Weights of a small transformer language model: a variant of Adam for these matrices.
MLP neurons of a small language model. Each row is named by its layer, matrix (down: output weights) and neuron, and shows model dimensions 32-127. Each number is 128 + 24 x the weight over its row's rms, rounded and kept within 0 to 255. Numbers have three digits each.
A block is one neuron, or neurons of one layer that tend to fire together. Before each block is what it responds to, as a language model described it from the Wikipedia text at the highest values.

Responds to: Final suffix pieces that complete role or occupation nouns, such as -er, -ist, -ant, -or in worker, employer, consultant, contractor, socialist. Weaker cases are other word-ending pieces like -ment, -ship, -ine.
L5.down74:140095141122171132161130107116131131133135108114128133155099188139096117082090137148146138140106130136098111163128080103112162131174128077112128129139130146136128092103160134119145146117134147121128155132148109095125084134122139169166099120096172130148135096111117118144135173115121118174
L5.down85:122157161126123151110135129108106163078103127129142104122079163135176119098113101146080134097117107116146132119132113140136157147141106141118107098159143113125106102130121125105124161141165179166106155138145088105122106115112149113144144098120154068062145113155176133118149116087113147117
L5.down127:108139123169171118149154105131077100148142136125125134133136114126108112168098144105100141163114103119118116103158128152123128131082156069092160127163117126118138102102099128088151141168151160108126127118117172118118175141169097175081120121151104167116084097145157104099145107137145127161
L5.down164:160117122126128073153142160112125114156134056127120141163143111116108154101102121154078158114139159134129092147109107122150133135117163155164116156107102149113144113149127126128157171141121114140180154147123142072148118130167117136136138121150147131094114108090118169141149143124133115124
L5.down370:142105117110122128118148116186107110139150176106113148112121105136108124113089141111129138101139090154126187107178077129108124172153104127090128138128119112133140105059145102120162123129157130136109148086137104106117081125113117108109126109175103127103156124117133108143126090119124143167
L5.down429:147138133085152182121123146124169148141161069111108099132119110129124138126117164135140051123107169154121111114161122139130100152111123162128139106128131149127156126136140101137113161144168151125147151125149105104142146127088156147127121120123108129088162165185174174122132152103129135116
L5.down460:112093152112145125105133106088096111101150131139135126122145140140133162121154143154122102128102154136120132142140126095131124146131120108098108099135098074145142130127142142091163133134154094119163138169133123127124152126103098115138115120153111133045133125115126137150138120094122164127
L5.down734:161128132160143162139111119104076116109112132167104160134164139083149133090114131113149129148142085145144097169108120158116128143123155135109146115135114142097143152139173119149129106147125154150160146135139111128145091125125146098124097164152089152093120148138133123152103118130102145144

Responds to: Word fragments inside concrete nouns in physical or landscape descriptions (ri·dge, dir·t, sc·rew, lad·der), plus words right after a/the (large, mass, plot).
L5.down69:140135140168169128120096109090109121125138096115119132152152152126137141131131121128128143129121116183143132107107111152173176168160152100165119137158172130115108080174108114130130135129108097093081128110154090163128128112146118136116129110145124093108096116117154122129139126128115151154
L5.down102:130141140134148082074149132103165120129152112162133142124073166133183127083160159097103126138091129119092145108096123146108096092136157079126097126119087118134189136124144152102099121101124162145092155100133151130141146133157163125142102125156141118108128126142082103121145104149128115124
L5.down173:111119117152114131112132111102139182108118129110091090099115163092140119094135138126076156144085160108146109149107169118149144135156137129090103134137154130117121103130101135157138144115147138098125105107107094135143108112120136132118101123115105114133163098146115133098130157169138152121
L5.down802:150101107141138161173109145115130164107094142129134150107123174141127150123145118135146121114116152162115164180118118125120153083153135127119146130116128082119132103157117148169155139111121128063140162145093108129113148139128107115137133153150142114109120119100141147067117134171085139123
L5.down859:159131147134106102113113155118096118152133115160120134116158084156132125097138112160114113096135115149161116106160185179134128152104156116119104153133112114117098144115139100150094103096126109185094136115124110144129145164090134103152082090114143137102167137079135145077077134178126116152
L5.down929:092110140118157184100087149162134114151143113139154115151098137164096127106164157108123160121124122122159127125142142105091131122105123068140124118169131124130122120104119098108098121116104146134134165109127134136129126159111113124170127136098166086105148097164125125094115170121111109154
L5.down936:086163129154129133184121154131144086148182130119123151169115117149141138128124090123127133092090099129143095091136143086102084137121064086121169141149137089113119143136173140121121075144127156130158127130135155100137124148112101131095132184140116155109141133162141138174160133166134153109
L5.down942:151133115170120094151103120138173135083134105116113179076124141155177088135103151108110060114115124115141120124136156150140132130114116140159124171128131120132164104097130122122139086108101083115093124127122146149111154137100129111131144119099137077121115152108111135130085112099101130124

Responds to: Middle subword pieces inside proper names, often foreign names in tables and lists (Lim-ass-ol, Gro-ut, Sa-uro-n), plus en dashes in season ranges like 1994–95.
L4.down36:122096101127139160130122116105133152137114119063128130113168097158115138142170118159161077151125147103112082111134148100141118136147133166142102077076089137075140170153123110103124163147167116084112097134131114089126131135152129145111125124148137126149144142114103182111104144119148102108
L4.down93:128105095071174133129134082096151147116097139149139105167095108120186107111164135090119093150095141117075153160105078115108124132111127108080073112107141157146093144091168128159123105134122152114114124114100143123120132170115125132122094161137122103109135112133162101112126123156168116095
L4.down181:114094130129100098088202103127096062141121152125140154154143159125146141095135146122167135158114086146089161101171165094128116100160119168137131129110130136114106106133120115144135066150121154120122097105171093109122084139146157147158102111157167122116115148109152118107146177144110123096
L4.down484:143158116140095141162152153101131119121156126125128110118138106127148144080122115148122130118181146130103096142136144088125162098145110141110139113153107131123158133083094153096166109157143153090110143160111122153189121127137116160100145141113153140128141143156134128148142143159086129126
L4.down526:138129117117097116124130130125116112126128134111121160153132162147100095163152114150092165075132145099093136123154112144151101105153116130126132114133120188105160147122095125121155111114134127113122134124130130137133141151124138128153141129122128139146132129140163116090098085092184147151
L4.down541:174125114122149107111107128142119134116122135130114147170104148123117155115104137101143153139133158100105126087174133130169164099149138123097079082118148155134119131125140123149096130146083133146122169160124171126135112129156114156125129161140137147111134112123132138127103161158171114155
L4.down702:156143106126112134096155138129148110117174116112159126118086135169125130107152121148143108169141121125086126113112138107184139143131132139107124115151128100121083147120119130148125134132142145099131133169087117151081130116099130142164091158100119111095099119134122113123183100117075118147
L4.down972:128133159098134143102132139140114186158149099077137132127123129118136142072101106108167167125177112109170122137107095105114107173139136145140097104124107084133148106130101124133100102138128105140143139100123122138083124142123126141123116100130135102107162102127112115149155097131129163101

Responds to: Hyphens inside compound words (real-life, close-up, fee-paying, custom-made) and inner word-piece fragments of split words (Dem-oc-rat, rehab-ili-tation).
L12.down599:122135127120147121116168128154151120170152140137157108102168111120147063106153134118124149123095145138110175167115139120117108090115113114110127116082150129117152077096120137138114121071128130113155159142145120114148170145107121147139159139101107159150134143135153110115134111135145124114

Responds to: Middle pieces of words split into several tokens, where the ending is predictable, such as mer-chan-t, compl-et-ion, Em-ira-tes, intelli-gen-ce; also fixed phrases like "1 out of 4".
L12.down473:098175110135132134114141119073115134119143114151162118158105135130091117135130163088105154131096128136119149129109176114119080171120088136147111096134111155127081137132129161113098071114076113120125083089113093130101126139121110114137131105146126111154121147162161118107138127156118136066

Responds to: Middle subword pieces inside proper names, often foreign personal or place names split into chunks, e.g. Raf-ae-l, Moh-amm-ed, Moga-dis-hu.
L5.down20:127098114131136099122074095140105117114165113138151149140175105125137175141130127114111111151111123149169146191157093092134165134117162140123108128091151144118164087162161105135147161126138092105127118135118128143127116099151168126129117104112157093103141131118126089127139172103135141128
L5.down219:128146133157123147151111098098139173111132131127149098126179150122111134095122160166136158108153108085124163078130110140120132153148106118115100156179099162115180086103119141143144133137172120148134151087113135090114132115126116135150113093118133129131093117130143057151103082104077137132
L5.down401:089128109119124132120151155155150084097102146129138121127096165168139137088135127138143143155130157134115149159124103123137093140131124130182110133124124139133155123112133077120129120153078090119090168156107073130147135147070145109168131116110165121130129073122133102146133109092156099128
L5.down498:179116124118148123141163119106162169163131138137091142164137140117132150137118102111139115143115115140146154108207161093171101141152122155162103090140188131093164101135121177127122164134141129147109142098132122091095134115090156152150148113096138118135157131088152114150091192098168136160
L5.down726:126135142094088152108124153097139134132119111129124109165137148130135102141128146129113088104155110129103124119155124119124150162080143106100157127165117151140149091180112156134110111118116151159097129172126099133118154118141121170118131106125117117115103102179133096123139128102113112112
L5.down739:097125155140074114134134146115116121107195158175145110111156111108136115122172150170098131152110108103121108156064173130121128102106136149162114114145103134126119150152111098109113069134159120108139143104145115131130117126158153131145171146154176146162105160092132101121120102123120157109
L5.down776:110147110099083149118124160139157089159130099106189165106106165095115145092157146118110121141114145130125138143151118123142114119133112142156094147132113129132116120176107134111130172116117129141122122129123128171126076113122076116167103156149072126130154100128132120123133108141151111130
L5.down798:126120114121106149156133134127098124112144131109136136125097118136089139101190127161127098127105082124138156137132144150185106155093135096171124129129142093110121094178151130133128150158117160102085139145137117148144083123135125134114126140104120111158126131148146121135121122100127140129

Responds to: Tokens inside Wikipedia section headings, table headers and list labels, such as the second = of ==, and in "Regular season and playoffs", and word endings like Struct-ural, Histor-ical, Mont-h.
L12.down264:112173166107079083129089109174098122158110152136100140127147111144131093138147165128171150113128144129112151107114110117101104133113107106155132128117138146088140136157117129132100150102104133150094109134152149126161125114118120138148176148141106106153145159115130129103170149140125115126

Responds to: Continuation pieces inside a word, usually the second chunk of acronyms or rare names, as in FI-P-RESCI, KE-G-G, H-TS, U-ma-yyad, Ga-dam-er.
L12.down577:138161172113050150110127164120146123109126152172122130145163114143169172128102126114169134118143102125162161174131111125146084087086145103116111138106080118120174112119155120117121138156127153106130115088150140133151106137142159143141156114116110116141163124121116132132106102146152117106

Responds to: Short word-piece tokens in the middle of split words, often foreign or rare names like Po-d-četrtek, Po-w-ązki, nickel–ca-d-mium.
L12.down625:144140111125130128156091134129139164140111117147141132168163138102155140164141111147114114128173146158086117114110152106152121149142134122136087119121195085141156122171114120120136149151102143124092099126122101104136129127093147099140143111178105113145089155142157081154089102129110150137

Responds to: Short subword pieces, most often "t", that complete a word split by the tokenizer, as in do-t, bo-t, die-t, exhaus-t, cell-o.
L5.down87:148133095107143149116161109119114159081077127110128153107166141114149130122168136119097108106069124151107147139111117123102191142141128112110110097118101153097124150116158158121147168101138113141149101127170118096138121134145109109171137116123137115087165111139158121119131098139136135100
L5.down400:101093130112116124127130133121076092140125136156110092161112119059113127109139147099092139181175130153146123172130164139129158123151121153146154155116116121159102134119152165160131133123113119169096098104076157149108123178104154133121109146143083143126149132142150124084121095130136161127
L5.down431:086128131089147120095076175091154156139098135157161142134119136156126134150141136160121122144116135098099109120151130161129091119112102183099144113094126139130118101142105086140107111144099127108087080114071154137094145141139116130124129155110120153110099103119097186146139109139150141164
L5.down456:115129116142122148148134165117118134109105065144151133136118104142187106111118121131179123137139098171140154129126110161130157117089136161109134155126103112142106109130128121093095099114089119116148138099119098146105123115155136126150108155136112106125113166092107153083164173093124153149
L5.down528:101111168104166081134129108170124126123082140148159114127132153126135109077162117125166147100096129135107170158163122170122152112122126105115153137159139148086155156141147117165143122143134166137142123125144140143134100172154151107119179174168116142164090166107118118129127099154113128150
L5.down605:161141107109156137087159123136125127075139112138098148150120124148145153106200125104108151170070108173111133103148073169145130126084106115180091087103123149114149102101147135124134139074160138097105124123155129105142089094150147136154117149168140141125128135082101118111144135121116138133
L5.down865:154153120118154119156168109101123140152098100115151162138107139142136166090158153111133109141137127136128124171093109131137113136157145133156105119131143108108153099127090138110125131176169115131124135151102122107130086129125139159123110146185167119102160090138097110139140130113139122154
L5.down885:114171101100130108114151138121094097120122140128133114124149149119125126141125100108132165131099107114104179157127137095129129086126125135115096140107101105118136096116127148119124130116091186105138153115111139114136149104129183101133100101098139112129108165056138117099089115149148146115

Responds to: Short subword pieces in the middle of a word split into several tokens, e.g. ex-it, pred-omin-antly, fer-n, di-ff-usion, Cy-pr-iot.
L4.down82:117091149112138143113133147139139107160170168130148085116100123101127120110116144129139092114131128126115132144173159106099082160124111105086146113123149103105123130136143141127119106137140099147188178186131146118121096115131133140102097126128123140098150123120103159126114118154139126131
L4.down92:118148142123165161148084133118132147094100143135141136129101122155126127142170105115141135097102122107144140144118163102106104097183136140150147115123155122160097134117103163109117123119145149151114161178139138157153123138122147147114118145088162142119108130097112117083110169170131118149
L4.down291:102101085114108129138146121096134117117135115123151161125153121120134141144142163135151114105124112124132156108128159146140146120182134117181129155135144197110102141092130126078154141120174135089129092133111111162132140110114117138146123113163168134145070135125128126109112138104132173122
L4.down458:117115150103150130147084115092092130090129134147147139133135145118115141120134125182118168128140144122142100126143106171146127101094134101146099130143134116127132164154097090144125127101107151120160137118104129108131128110112119142166132119118123121110155147116116115101150130151137090133
L4.down664:114155122180118088102082100114161126084126128149090146127139111132119177142124173125125148164136165107129086125109096138139145132065148122123141107137134116101132135152127102143141141118125130123121144143079138127169127115143166113076102162111148137139139138150125151140143135161127129083
L4.down883:143145119116130079121143112138131139101134155128134095151137136099123157125136138136146106138122132134117124137121112144133160154130123104163096153160152122120166161158117180143120129104162157149142123141159156101104075150112109130151168146157117120179161116163160148127125111132108162128
L4.down905:159150117128108128102122116150160125095163132119122132120123151156068164123140147130148106152147143157156112121162142118132142137124083094158113142105147136160160154147113153099127105114196129114084133088098124136122165148149149157109106110134145144094135181115150119161109119148109155143
L4.down921:124120106194137157161120119145115110098145125127129143109124126142123110135136150125099175116120108137123120128100135109098107176092129159113143123099169132135094180108120091137119105148119117113140142121120112106106092128073079113130087124119114147113117108133073158140094121100150112094

Responds to: Second subword piece finishing a word split after a short first fragment, often sh-, like sh|ade, rock|et, pock|et, sh|ores.
L4.down1:123113159103129126139186131137153127126116145091121109107075088123116069098138140167188141083142087145087152170133150117136095121115125107141181112144126148142117100081122144129130107155084142117147114114118115115124133136130114130114117134143108160121120131152114157136092144136146113154
L4.down164:108112131081059112140138162098139138151151164123143111162127099085131156087120078130121128107126127081104098124098170151112163173131113116151116168124127122163117148162136124148123099122110100149160126094136123162124142114106119082121136099145107146123091111140141103090094143110149143108
L4.down198:077131140083082121127114120164133129190135128108132127135131136142088079145096142124149177129144159137103119136104108127137153089116125155172120114137146096102144125144159113126089140138121116133115146109138123157102162099151152132102124146120137109061133113131101141151113112111145125088
L4.down575:178096132133111101095120146144150116162145162114172123109141093113139164126128120117172144121121148136114169132130141127136074167101144152131083111114141151113178177151075134141120149144107092139168144150081115089138096114147077144140155165152146161112100127126120128116158101129151100112
L4.down683:134123187126090096101108162130067124130160075132084141136153073089109154130077116149070131149140118124133154148169124113145104124124147119146129142158158124140102119106140143129122114120146086149122158178171131125150119149084148134136140086094139119156127093125121103161156135147127140156
L4.down867:133149120150161124116137134154142080131121145135118122137119122136088089141115123124151129092156113179110078130130131134125110121138132114115122124089113152151160114122127160134119089166125142092116165114181113130108123134144168109134113104148142144145151176124103126141137114137124123096
L4.down1004:139150109093158122159139171096159150128140088117149176084135160149095113142122107160144104132115144136134135110127147154154134127158154110148150129132113146136146187143102098138146162146130169149136107139108141128130140089138115132135103131121147143121163131069133130122126147131106119150
L4.down1014:131129114095121096145118124119114091127096079175120133154165123101142130152089118173138106150137115126102161136147138167085156114128164131142119105124109111132066096112118106129133125174151109164125099082101085129109142144125123089098141136136145144147205132138118105151133098169130110145

Responds to: Single letters or short fragments opening a word split into pieces, often just after a hyphen or "(", as in heat-treated, (née), (p. 412).
L5.down109:095127140132156132133129119121122156139132120168138083144148102118127110088149113152143112085090130164139119094157143157145137145118137118122134094110123137141176100165146159144135125144148164154116140143123103163128138102097142129143109122113101137103062149113108167121134074104135114140
L5.down315:104111147153099137144174112098143101135178134146153115123119068130089087137121129116111134099113107085137142096119151141106121131144122095132107113163134107132085118055133148140183128117144116106155093152118152143145117150089147130149132127115140142112143099098125139135114158161118153130
L5.down332:150128121139101113169147129112120136145096128121115153146132069087155140127123172121157145157143105136147080128111114164126130137100106145164112136110122126177128129152133084170143165161106155119146155108115151120121144151167131120084117078090120147128132150145139128155075150099111102123
L5.down572:104136129134152150089124136133159131133101107126121080103105097114153179112134169100120156092133109161163123144194130088119129140105096155108115137148111129122100144110100153128078129140104173176123133121138135121142116168101180135152129123130142129106124126118075126101130124132147159172
L5.down622:040145152167112161128151121131144100113184149154116103170180130140178132153122167135151126190146128115132121106144136074147113087082142154112145120132099134167119153140155134191167133151083122126127154120125097163130113117185150113098128139119121143183097118145139120125113171142130129157
L5.down624:121126141150112138120140090108113128089166122150128175116123112156125132137111107146141102144149114115141116105172139086106139113096160156084164072136107123161123117116077147130109134143124124136144125162145112125111162116078115124103129114091110114113115125065097138112140118103157130108
L5.down655:143119118125133115118147097100109150130139106135158181107138135128181118144190161079120098139135154148157144177111114144120141191125114156129164157072140113108137114097087150113117131103121139167120169129147103135137133141115137114144122148153093134110105125106137066149131124150098143123
L5.down806:129089118116132151137144118158127123163125096105133077127132091088141146116110144120154103153149109108126127133126138168099146187111118136116135128105124154124111155146129138160142095160133110145144169161102133112118146180123137169149113130177106135077137181150147137149111100129085121109

Responds to: Second subword piece of a capitalized name split into fragments, often foreign people or places in tables and lists, e.g. Ko-val-ík, Tu-xt-la, Bo-one.
L5.down67:154167142132131137119117137135136094156163097163159124126120125149123096110122140160109130111148142149126135104162143174151125094139163113127122128143130096141116153085167155150168095128122131148167155123128133138163130167144113134143044170146132137147143128106141154146124145103133124138
L5.down236:161137141154159113150138144139153169138112077128100132157126134150106123139130119043142147147138111143183115119088154136123084147106079111086171142166135119130169151156092094139149159124124135106097116117147121157131175169125123149165110123118145128137139111110145134132085139132166120129
L5.down550:143125104102137118151138127125106064101194119106133087136102134135151142113133147086067104192118113111073111146161116122102156169115146121098137126128150100143132129104120090138161144116138128101110107124117125160119134092094114130161125155100151105122142110127115105115165128130122135114
L5.down784:123129109099179144117132090136113134112098116128133115147143106125142123137152117107105111133144122135163098120093112129172177174150109140158139138097136130151151131109126143140161160128156126116170160161108129169131143103102141110069116105145125087133119151111159110140109170131127083142
L5.down857:144194125123126145110138130113126132125164131139171137123158132104130127129108086137161123140114139153108142124125124123186134111129140125128130177140158206130150129081084147099085118137113151113133126128113100118110114108089157100144137101168142181157139146149176129114133087078110144144
L5.down871:129110114079104081138148129170119145135163136129147151150082114092176144138096138104149150143115118088151093131141135137107142108111169122117152151143165086109092085142129109121103110135131180151130114114156153166130152127157108100142147141147136130102134143130136140109124150121159076157
L5.down889:141133155095103164130147136127158141113167110074144127127125123176093144140140106083120149126110157137187140146151045107152156118121134131086120122135106118133159078123145149105162117066149134118142111105135163059124140112096122148144122080149144125101107111113077102146177154085133152165
L5.down980:136104085132141107177117130138105079142109119117157106152148085118136101121127135140138169119157044062138160120142151102137090097131121110153103148123112177109145134132130081104090122146124121131135125116120124178102107165108159136149085144101107105132108156137160162091120126080129126135

Responds to: Word-final adjective suffix pieces completing a split stem, like cult-ural, architect-ural, colon-ial, gene-tic, mar-ine, plus the second = of wiki headings.
L4.down114:126144120124101117125155164118154168142133099136113128107117182129136091130147115108109165155075145125132153168170141117162177161109179114098171114136163115118137138120123142134132131111082089074142108145157108158111106103122122138110119129116152180099121146117129132084148106146086139106
L4.down127:161133129108157087157137147095120120152105135090102114083168152147171136094164121091144155099059147171118102118169120152133137096136154070122099129111089164097144123114156143166197120143132135160102129140111098136123105097129151152126143108142162116115170121150082131139122104167090104149
L4.down306:139118172170126147148133123112074123164093167097127147117145150121135174140145174150161106123105125103104151110138083158138128134122123137143137102164146131101109131124135108135135143131135156110111144104175133154133149125159092144112138146136149110101109157157106136124156121093111067155
L4.down691:149125140095152135113144144084104146171123099156145143143133137130133146116096160121119163102135080104117113162164144156097128131109114115129123133090141129126124137100074143116130099133107138105102137116143145139122140123122105114148094139114081119151142128136100147098135112116119122155
L4.down698:140131127102114101140115116115139144109119102124160177137107075130098129102127090135160127100182159116089094142109122155130098145122102092113158133183116134135124141113123127135129123140135110163129169109121150136104142124164129156101136096092139133124128109141115150143108137098113141144
L4.down765:202138115168138148141098151122070135092138135144132119145135137164147106092122102120128158076109119151116100124170146130108115101141156122132130109135133116138112103169089093119145165174131132142097163146120102096128138146102137103138075126111113155134140091156106107090152106122118166140
L4.down801:108146133135118104115129136086143182112148108110136107145112192178154110126122152142139164104107112142108155105150142120103153149121127115092157105125127126124066071119137121140161107143136146120170126144107131098094061099108124120187140143117117112145148150089122133140168088120178138156
L4.down869:137089130099113115089127134111143184168125140126145120136134162115102102083118114117138144136098100126064149108130131095151196092124152115123129115129143136153162111091111118130143127090105149099146134131156143110130120104113128107143102109092128150130105122122133116113137133145169116129

Responds to: Second fragment of a common word split after a short opening piece, e.g. sc|rew, lo|ud, scoo|ped, cl|ue, cr|ow(d); sometimes names (Lo|pe|z).
L4.down222:123127124120109080103129113117108101115135138127100083113144126149137105096124125119112148114147153124150133148126128122105118117147132106113192202131081144134147103086149112171128151104143094199090146118131122139137147135124183160149085160139130057118156133110114147126142102112089149108
L4.down256:130156107158092150123101120134087162125126145126121154126154114135130121100130134157143135136112149128153133088106130163150132134085125141110158153110139089107126168151134129102111145109131146131190084125168127125153114166168098134136122136101114093073076144107085071108119128119076119147
L4.down343:144117143143137126070134099135161111082121112129134156118110117118138108132113131156111132148130097128099143156138138092113146077146147134156154128136117141147137133139130106144100128097137114133150161127109105152155144120087104149139084115168099096144119159153170120116109119139134152116
L4.down347:117147151131121145088151120105148148130134114141098107135084155181106143077152124134125156118099127126113119136150137086162113120138134159148143057111113139115117117138151148126086144099119143154102128164151141082176136113121139151167107142098164125109161143160126135122154145148108114134
L4.down363:103149122081092142131121089129097107124141124132137066118128095146120175128136142164157125106118123131132165105141170112119121123137094135157146124143107129177141153132118183155126126113122131136137084131153156115142177112138155148158115106159132114139126174106122122129136128124136116127
L4.down468:088157155127163113151163112160138110118159120103157117127132175127122144115100121124058111151116121172115160120127143146120099129112169123124111091178087100141124132150142108137089134121067145140099137130139112160143144150073141138074147142162120159150122119096135117080125114102096162125
L4.down594:131122135141157127141067078143080075153105153157105134122153165153128131133151131148131163125125133175107177144126104090153140136123136162105141093103152111096141119154131117098129119091100145111154142145142119166143139093138115142146141157170121144140140142134099115089141147116127129120
L4.down950:111144132089136162108095160089126136153137112124123122095139128163086111127123147143104116112118095097138117121131129122130125123097079126136119144138143148130106111137136150127115109143132102104146164106167089161182142096133116127134119133139102112113143130149088119148112123130160193154

Responds to: Word-internal pieces and compound hyphens that continue a word begun by the previous token, e.g. cl-ust-er, so-ul-mate, built-in, genre-defining.
L4.down278:156169105144150134085140128108156119155109144165130107176191143130116086147106131099134109139121100127157092111128129134107112103107119058093162134150136138124166127073154109107160139145153135101120085135111128103105106177143151136120119150114124107131114139114090119099119117145139155126
L4.down659:140134119111128095124137080117148127128098113117132137139095130133121101094123106129134106135094135167131077107096167082109192186119071191061109132124119131132113127135133144134119138154130118113134137136187103104172146132136150113117141108101128155105132096136140139140135128122115165139
L4.down701:120091139139129149125100089150144101084114159150142136149092140145146127157144130071104142108130135174102119157125094087131147089127142109141143122163138110153119113144107122129126127090155155151113095149078140128120136080113127156134154148161137119116140138122170113120113124094095120144
L4.down762:143119113132127120150101133174120159126109126124129152107121109141135149128177136122121139149159129189188090091119140111132139171153097145109140142139141121079115157163146116104082101117130112144190183097160112111150106136133118122097152111128115111147084114158108121142139143175080098140
L4.down778:118149173107131132151130088089162135131148137142099130161135080099127130092146131107123141100140133131145107114133113152165123117138107151131186125148142130085152139130148136079144107123138127131148092130117126116195094102104146155121138137144162182164178107125143136118101146150113169101
L4.down779:119089112134139132119108111187136094149129112163118125168141163145154116108141167130187116154151098147126079101127142156143146117107095120101102137121151137078095127126138105156141131164119127096132116090110090137147072107109093135129124135101127125109097122137125123083115133132154142111
L4.down831:110125138118120093152149149142090118134136160103177124096125110123116108082143131143098122127078101114129123113125138136094121121112151095150126112089132119096091116148139090138152120098175161085122162130123122133100159119127115121123139094134058145120127111132146133092163093114097170144
L4.down909:124122123101127119172130125097174126128168103154094179123140138108111124177135138116091121162161179134145134119158092136168117191140122161160123092174166163120131114140097097064107127137138145140164184133091118115132105103161121135130138115149166123129099171166163111118139099088114152137

Responds to: En dashes inside year ranges in tables and career lists (1999–2000, 2022–23), plus middle word-pieces and connectors within fixed names (Ent-re, Order of).
L12.down102:154139153115138115156126108127092110145130084129160098131130118120126167127166116114135130155130118139096128112112116112138119114150124097116162170164127087138115150102099126137141120148138106158127113101126106148134110135163165151117114139204062125136108105120121147102148149127131158142

Responds to: Short word-piece tokens containing "t" (t, at, et, it) inside split words and names, such as Vir-t-ual, let-t-uce, rock-et, bo-t.
L4.down277:118138176156110129123114078103133120144082096147148146115158106104150127119145150117157154095134093163092099143131158154182153126128122170115108130135136092114115137094117113099167120141126170093123134147149130109142148122134144139126118146166109142121122122156127098173113113153110156146
L4.down356:092143113139154111153087100159136123135094149123134115125117124112130144122149106177115107113085148142107142137051103148148138123134040108101112146141119118140137156144104204091118120155119139129142091119105113117150111135125123139127146118137155134148124120136097112124144122126117118073
L4.down597:127127135147107089133153143131110114154089116126106117126184109117139109082081110118119137136132119126117165120122169149121131114111111119127134135157124154166140174167164090124089125150113169126100123136126082083144120122078162129125083132118157111083147126096130146130122138132109149164
L4.down703:103130081163145121095077125102132122160134129156124156089112134137139082143137081158102120121127155132129124106112105122157174142111099175084138150104117103125135117112090126121130118110145102155132123112127142155130150113083124153112073123181143141095156116133123157142146179134136174108
L4.down799:111071083096089116137142137117058140122137118123110140140174131143116106108097125123126131143162113137134107094134140150142116131112101095111171082071136123150140118134152112139128145122118142087134152120114151127136120166124130116116101127141145131121109160198112122093154096118119138150
L4.down834:118127161180112101134122118156122138117138177126111134128160137148119046095105128136133163149142107125100137121165170124133071109146147140075150138127145109108164147120167125135176115133089119148111163126155127103139098122124137143148149143097122128180127145099105137105071141117159115089
L4.down929:095103058148139092145166113125142094140127122108132117104147115144137136085124113146103128129123163117158114121108126138118146117139060088101135130082083110104126124091142168101107133105133164106163169167112096111148106117166130131105108137113141101128138134094121119123143122172135139104
L4.down1006:142107141128092156148148139149077161124141130120123131118126108109141111163168128128144069109147085098143075107105085132142126125115111147121144101102117116120176091126119146114143134129138109112120136134102162130135146080128089099102129078111146156126134092115186127151121156094108147134

Responds to: Common nouns right after "the" that refer back to an entity already named in the passage, such as the town, the company, the album, the site.
L5.down62:149116101109132116111105095111095095115163141139126124165097121149142115122120135121097092116137145164111099110123115180168174135083109199089119169142118145100102121146107107094147146150099132099167146111121115156135084138129136124077116114100070133123109108156146159131134110090190176119
L5.down93:136127100120122186139147137116167156149099127168133132124145136115137153152134139110150122127108153143096098110149107155125165102162134114111104127161158168125123085140134122088122178094176156176159126153122109102120155083163090118116155151159076147115074136124094099108153155126112104105
L5.down120:108138135115109125132106148095121114095135162137135143110137164144140089136101152141130124124101182140160108153102143161143117138124142121143125118146121084120080107132111131130165127107127176126150155150127097138143139101062100169121094139118098104120128111156174112121131102124106137104
L5.down358:171088129096119152126158142082106138134158135160142152156107142084136146101130133111105109112121168102167090131152108145135149134119121112130125121166101148130165120134139134118120118107152111121173137169107124131150107149139156150096171177119119146153143133136140140128106126144098148128
L5.down464:110124122108158158088142127171119122136106178149150088142152175136073127109129131149077131159128149140143098129115149138155160167137131141080134123083148173123095123163154151123121124115127149093152111183144144133127087155122125148123159141126126092123118113150105154114184121143143120138
L5.down573:129142138133088123131112143143168108138160139105116101157106161102128153148139131115139152140139121149136115165116126117143133136111133153121117122106143163100114112146146139143130122118121116167183122143128129135171111140126184115110195138120121149148147154120103168117120074127102145121
L5.down615:159098129127142151131123131144159151131120152124144131113143190168109135070120117128165113120167131162139106160109155148127179125146151187133115124150148160105146129135142165120113168140159147116190131164148125145191114129169119140111160140107119068104127114141118103090129126171125153174
L5.down718:092074158107120176156115132149148103125132124147090156111093088124099113148118120175085136129149143137129136138123106127133143192138186148136104134109129180144093141167090143119104129101140102107129151126117116099102085151171086119149107133121112129115118118106117137146121120105135155143